{
  "d_model": 160,
  "bias": "all",
  "init_std_qkv": 0.0395,
  "init_std_down": 0.00842,
  "optimizer": "adamw",
  "lr_mult_qkv": 0.5,
  "doc_mask": false
}
MLP neurons of a small language model. Each row is named by its layer, matrix (up: input weights; down: output weights) and neuron, and shows model dimensions 16-143. Each number is 128 + 24 x the weight over its row's rms, rounded and kept within 0 to 255. Numbers have three digits each.
After each neuron's rows, "fires on" lists the tokens most often at its 100 highest values on Wikipedia text that the model never trained on; "fires before" lists the tokens most often just after its 100 highest values on Wikipedia text that the model never trained on. A number after a token or word is its count.

L5.up370:120145107106096099129120115146136120148151110120119109128102089140156160132139146141098129119128141134098126147131144089110135128135159148107182133159136127073156095148137127092134095096091144122115131090107154123161086122172136147102138120110100121109123082159110112103106169171139113118170138138138186172129132168124115133127105134097162129101132124119152148147171179107153138145151
L5.down370:050158148112088061175104159118133090151116121181147084101102119131150135131142149131118196135123139104079116107197125120171144118110131134137118130144139114111171139119121143139138138134085123155098149076123140166113111163098113127125134126137167120150113154128133155071140150139126119094141098153110127157122092114136109137137119136111131075145123100117116125134153126091139136146162
fires on: "." 75, "\n" 25
fires before: "\n\n" 20, "-" 18, " The" 12, "|" 6, " He" 5

L4.up324:115126101131141147136149143150094135122107115139130062162098152097117158138132134090129133116117131112087111115137104145186124135147120167141129122143156121127140139158162111141096164145087112182135122118109114153119099124125127151159161133112120100128162090181152123096119135144107095164109156162135134140104132132127164125110056158128178129123185106112144149131145147087166115131129
L4.down324:135110122132140155089107137130111108168127151137156147138167145089153103142089114156133193126133166097118143108197103098127131137124070135127117113143157095108126116114132095114112080096147135124169125114155111158100135122123135133136103159133143180109105093101144109100121126122155110143133128085158151106170151107140146084143172135163127124128132155138115134112146125191090090112118
fires on: "\n" 66, " but" 7, "\n\n" 5, "ough" 4
fires before: "-" 56, "|" 6, " the" 4

L5.up500:107153084116105085128086107122124146108159142117132108122063115152170096130104141143114125115116140154080118125137115113144136120114131146129115133158147163114159160144087159111169127136110177138127139101126121106146083105157125151106118124128141108116088108121103115081121153138120123114163124145128177162145126140144090136121066140096200116120155120117121101124154141112129135152139
L5.down500:085142135134095097125118128162155105145132092180119157098108120145132098129123147150117189099118127109100115142218153111158135100130121135131116148107098144096140141154098156174136139131093141155104135093092156145103109116143131168137135132108097128142110132131118110096122112179124121126149113129146163163122114120099112151146125110084138067165129105125103117126128144107150131140130
fires on: "." 72, "\n" 27
fires before: "-" 22, "\n\n" 21, " The" 12, "|" 5, " He" 4

L2.up315:119150113135135116121165144152164105120131118105155105143152060145103084094120131079107136142118139141129131153099091126130136102118157136125081143145132132106129168122153074163094157195060104140100115124140131142154109113092157136125149113127108147114148153120122112133108114126128090102122075161156127143123104146116118145112132176115130154131174103109164129157110167127133155146127
L2.down315:115105141168078106087120155085141142136142089108083141100166177153112120143121122155177138135111124108117134121119120123130095133158121128130144099110108113129157109116134135147178079113162155101131114125148115147121184106125142101125141152127131125149154118119137086134133126132160164089105116069124079112198109124122105127161166120104127137129141178124148137157147174113101091107101
fires on: "\n" 91
fires before: "-" 75, "|" 9, "=" 5

L4.up469:138167140126107133111146141128140123121111126084129103133092096188118130196138137108151099107148133115119115155127137137144119120113163145136122163174122148087126131111138104093142159126111128118102142138140135152173096099116112127093130125114137151145111142067110115119129137186122100164114089142153136166139139136090123131137117199136144124141156075140122138173146121143163098148151
L4.down469:126105117162132135144069164127157145138089143084138126166149103107108130135160141109117112107148142128070111166111149134149154154152154108161134140124141100131131127134112132140126095166114161086174144098086092162129144118144119112117099105133116132101153149046164142093141167158115139111105119187130123112161133106142142119147123131144115099126133092120140125101144106145146129098149
fires on: "\n" 49, " br" 7, " 9" 5, " 8" 4, " h" 4, " ret" 4
fires before: "|" 47, " |" 13, "ief" 4

L2.up70:149150118079133114139139150162143105129094129133149124121099152150109125129087127113102122089155122123086128180129111102177124126174156116135130147084135071117121170119103133152140112115105096122114107149115132082107141120136095134107127144113130109129139141150173160124100107166113102134126187142166090145180096165071110096139115146161111118149186149135127153141123137110151118118125
L2.down70:148106171154155128074154122097124155139130112127134145100171139113106099120133128134171088162133142133167158192148137117099137145088127121134119139122112121153145089129133134120142139143157117130112093147128073183131165130134113108106170109135115160078134122143148100115122130142103145122115114091156071111161113127156109119119150106126101121098159134105095136114130103138126138113139
fires on: ";" 65, " —" 24, "." 7
fires before: " —" 36, ";" 22, " Goals" 5, " Apps" 4, " ?" 4

L6.up366:094156097109117048160128140135091114139144114142127105137104125143140132127109171099090151103116149142057104135134140077154189135117126136119183130155159115106146144139102135123165104129108097152133101103110129149153114142138117152115137125111132142145110139136117122058126149172117108128152113152114109157118125152106127131118127161090167122084145129133112140147159129129131151137133
L6.down366:062135111104099122133125139123124140200112103208114076107121098121134122131149125138111233133123144132114114113189154152123129113139147115116166120141141124124161131135141139120150096097114139148144156096126146105090127137138127113094137109116131105117135110148115147095134163166144097108143137142127128135112114120141114117138108149141180042128131098115141128152139108103120156120162
fires on: "." 84, "\n" 16
fires before: "\n\n" 23, " The" 15, "-" 14, " He" 6

L4.up75:112114148134117116108160116120123130130127110112155154117122085164120121130124109086092097115132141157151154149159125099111149110158132099160142116149081100079093126127098140148117167142092121171092176082140158113138131128135164147121100123086120125133121151125137068158157093160109147107141075087154116140148086171131168121117166101147114156149123137127131115129108133110160138137175
L4.down75:107156115117107122124160133158090141131129150144116102087128137106113109148126128077113134096144077114159119155099105164145120156118121132113143153105142127166193124126156102154147139155135127082191139110105132109129141104138138186116174137138122134140127153166115148114117145161160109163109104134112102141116153123100124124216123116121138133111153113108137089143117101130117128163097
fires on: "-" 80, "/" 8
fires before: "-" 50, " 7" 7, "." 4

L5.up312:156119103112126149072153122136126166152137081127148126127166147174087121110130116147130096114148142119094135109108143148115118094123121121139140125142122103112117077150169134142105140118105084142098153096155152090114145100193166136125139187141125114099083160092152142102136115184126128121128115129143140114114120163113125136143122169114135157137141172129132115109101093134121142130117
L5.down312:095120124148167140141188134095099130131164097148149081129169107127150170139129127131144166101124141077155106082121123134137103163130159107166128146114139065117138145136101116167135111157138153128154065134098142104099127137134087139162127107151105178132150113138149118100074151126097154127131076116108095160109107139129118127110118146105145117113119105138119134155130116139132095164106
fires on: "=" 70, "Ch" 10, " ch" 7, "-" 4, " and" 4
fires before: "=" 70, "ines" 4

L5.up188:160097123104090132108183145170112145112103161083133138108114112137137157148133109104130104134142114121115130180118150129114126136131136135121138124135130138112121146119135129144079155117128106120142145143132163131165109122141104142145136141126126134114125094119178134080118190141088057152106129137106125131131133170179178109159117146152172138133135144105097085104159155112166123137110
L5.down188:141111139144155077141106111124138130177126125148123106180085143159148100151103111147140146098100153137114155125148130112169100094126100106104131149177140124147144158154149120151116085098115148158136110147128083184091108124121124131129117088114127115139122141099111172128088095146142139103102129122130112146126133129151096101125165117176133103140178112113117121122117170153111134077111
fires on: "\n" 84, "O" 11
fires before: "|" 68, "-" 4

L2.up481:167145146110169138129130180144159164090110136144131097144103143110114123145125148175140121113151131097117165170112132157151130150155115144183134122070092116150183150144123105102154112108165111115124071133134146103094170072136106111125138128133120117137105110163167174104109114136125124136139129143136121132137108119167137119139116105149130137135140121118108115135183152120149135060081
L2.down481:136091167147126144132141116156115169096089095130111100100112119118083108140117115114130135163120094125112091138133115164139140143071150128065109132143146137159115131118195106179137128147104141152173100156152099180117102182125139133151132138114158132114151158153144129110132151177109129163088102133127147163132136098149153119131140146124153120111123120099094122123124102129141128155085
fires on: ";" 79, " |" 8, "  " 5, "|" 4
fires before: " —" 39, "\n" 10, " ?" 8, "|" 5

L6.up106:116156118106102076157123145140147063136139101147116123122082111144141148117130171091082137117129113147075119125131135125121121105124128139099155120156174138089185135151110146117174143134105119142116151095100140151125072129156133149107137110099104139103095147126118101091120150162129113109160113145129177175137112144116129133153114116092167120132151118105149109141155151088167136159144
L6.down106:032161130127100101135104143137129126125128126212150105101119107125127161131137169159114222129112118148098117146217136129125148099119112120121137117137133133113115116126126158137146153120115139146115129101101146158146117150166121136126155129114109125118113134123100107067122141129118136113165123137124159144102098140132100168124141107091152059125128108117151121112144148103151124133141
fires on: "." 80, "\n" 17
fires before: "\n\n" 22, "-" 15, " The" 15, " He" 5

L5.up463:107138121116127090121138157129109129113167130119143102084083108162151132159071138130125083162140118134137091152094131118155132083121166130110135101074146110095146157098109109118176175131162123142165129099145148122169100162146167157141123127153129118136088164124121133166129126128157120107165124179115135140117143147124124120139098152111146119151115082133113138133129102135177125109172
L5.down463:113110106142132158170073153130138105097125197132165141143108128123119103087094158144113147159178132095115083135108153125145129096106145086141105096110136112098156143115095124116109139098137136131160160127075160119102150117124125196164107146129104107093123123125102148058151163140128148133116139124146104091110140095131086129143153141161125111115110128142138122124149153148111117158114
fires on: "\n" 77, ":" 13, ";" 5
fires before: "|" 39, "-" 33

L5.up36:166147116130143133129144167128132115127149120125188127126122129163132125123110115117102088092141151158123168114128078122144154091149144153147166128125139084085157108135114094129105138175099087148105134164141116107140114115110126129093120160098124168122129130148167106139132121164136098138141107137100123117130103149099135141219125154159146152131125102122132158166129143140131122144112
L5.down36:165103103134114132117128162079130120113128126123153122194133115130110155109124156114154105126163127123137150072104097118119172148154131159103130092148167116153141114128130103078124095133128114134134129148148119116117114075153139132100108135122081172102130108124135158090113101169101205116115122101117132120151148110120116127119086131116153127103108129145134153126158116173146113129116
fires on: "=" 74, " |" 12, "|" 9
fires before: "=" 38, "\n" 17, "\n\n" 10

L6.up195:100183128141114094143114115135117088138143110119116085140105122174139119132139163109101120115127096138108127142122125104144156094139126117139138147158146130081144134101132111119136125145088117135132137084096141143097094122179144197124114115091153133125102113113110080114127131160152119120177117122170177133122106146124109140139137107071153142111176152116134113127149167114174133135157
L6.down195:055177111105112118171130141110131119154141156187134099098113152102147128129146178139104190133115107121110116131196165129137135110130133143115127119131131121124120113164117148149149106129140146157138142097105130177139121184129107133117112122141120136102123148132129117084124176142123120112150087135127139108138082128144126111110118124123118042110144109109134109153121131115161148122161
fires on: "." 57, "\n" 37, "\n\n" 5
fires before: "-" 27, "\n\n" 17, " The" 10, "|" 8, "=" 4

L5.up196:140164112116112119163133139137140136105167128108176127093103141144091136140116123103102068129146120120134126160128123120112082093137138098121103127128169109124130154091132093129087175164096096142112157089134149119161077118137143152134130177128138139081121153131165133160069147124134078101125123111131131109103127117142152119101106130124139160133152095099159138109126157120130106162160
L5.down196:145154148105127088117149095091114125117129164167140113158146147124125107094100188115144167140145170111146150131144131124118137152092142141109136088166118162149155147131147160132166098159139146129140142131122134111144122102134100120137139120128105125078118140141097098131137112121159123167063054056143110163094145142128123135090121128117087129080149126147137103140093129166078127142113
fires on: "|" 65, "\n\n" 8, "–" 7, " (" 6
fires before: "  " 31, " Total" 11, ":" 6, "–" 4, "=" 4

L4.up426:125181097113104098159146136170158109136145109136131120134124095144129140134140161130084107132130098097111109117143139092110128141130071157146125120135167153081142104141156144135139164115183126130107121131056139161144100110151142151121208146131129160112112110094122059082129142165114110119125125142157133140106117149117112116152128112109167128111142144125101114128168142113146136144142
L4.down426:114144105110101119168081128120154112163121100186164144089113153155201156122120117135163154130110126136125126147160137127109132112120156106110106123114128117118150121151107127102142144127071153166092146099147133128108066096120117143118112143141115131089116113110130136156112175127172106116140150135095174113071117099112157154132111094089155068116139092138171137140132149096123152115139
fires on: "." 39, "\n" 27, "\n\n" 7, "=" 4
fires before: "-" 19, "\n\n" 14, "=" 10, "|" 8, " The" 6

L6.up272:102152124158133117159114127136135099118156151138116110131090108175105151117110157120102128131142130142111114163098134103131144097142115111109155113150159111080150111125127124133141157141079131155107130106095135141147082110157151152142115137070139165126100133159100093076119141174135095097159132124119153183099096138119116164108120121112162122112143101104133126121132154119145141130153
L6.down272:079144135101123128162091143111113124171116129198120108146143139102133120166132151128107197144138111143096119121154147123085178100132119130174135111135142127127122135142123126148128157129154104134114131104112132144124075141144104140121096154136147107089130144111110142068126174165113118110155098103144122140112114144133160150105112106098169027094121102112175134152138122099138132155157
fires on: "." 78, "\n" 20
fires before: "\n\n" 21, "-" 17, " The" 14, " He" 5

L2.up158:171126117128114109119141145143110128119143111117129116121160118176124119107153146107111098105110089132091177114134091102121094097107110118119097109116148120101127156118149122145063189149098102123093151155116146145169155098110125132078137173143155178184131158099138086097131122148150105139143097106141140134112128155131154099158116161120119132176130147155126152125119141121160149133142
L2.down158:152149136138110150145141166129104140134136105122149121124137168109124098135164132076138112092100105094190140103090110141099112131106130112126101143148150122141122163111162148085143138134140175119167102107134143134135139083170135139164109150114182100108110129143127134113165094142152151140100106113111116195125111102110124114136115132127117116106126163147162151187109088135169121116109
fires on: "=" 96, "-" 4
fires before: "=" 56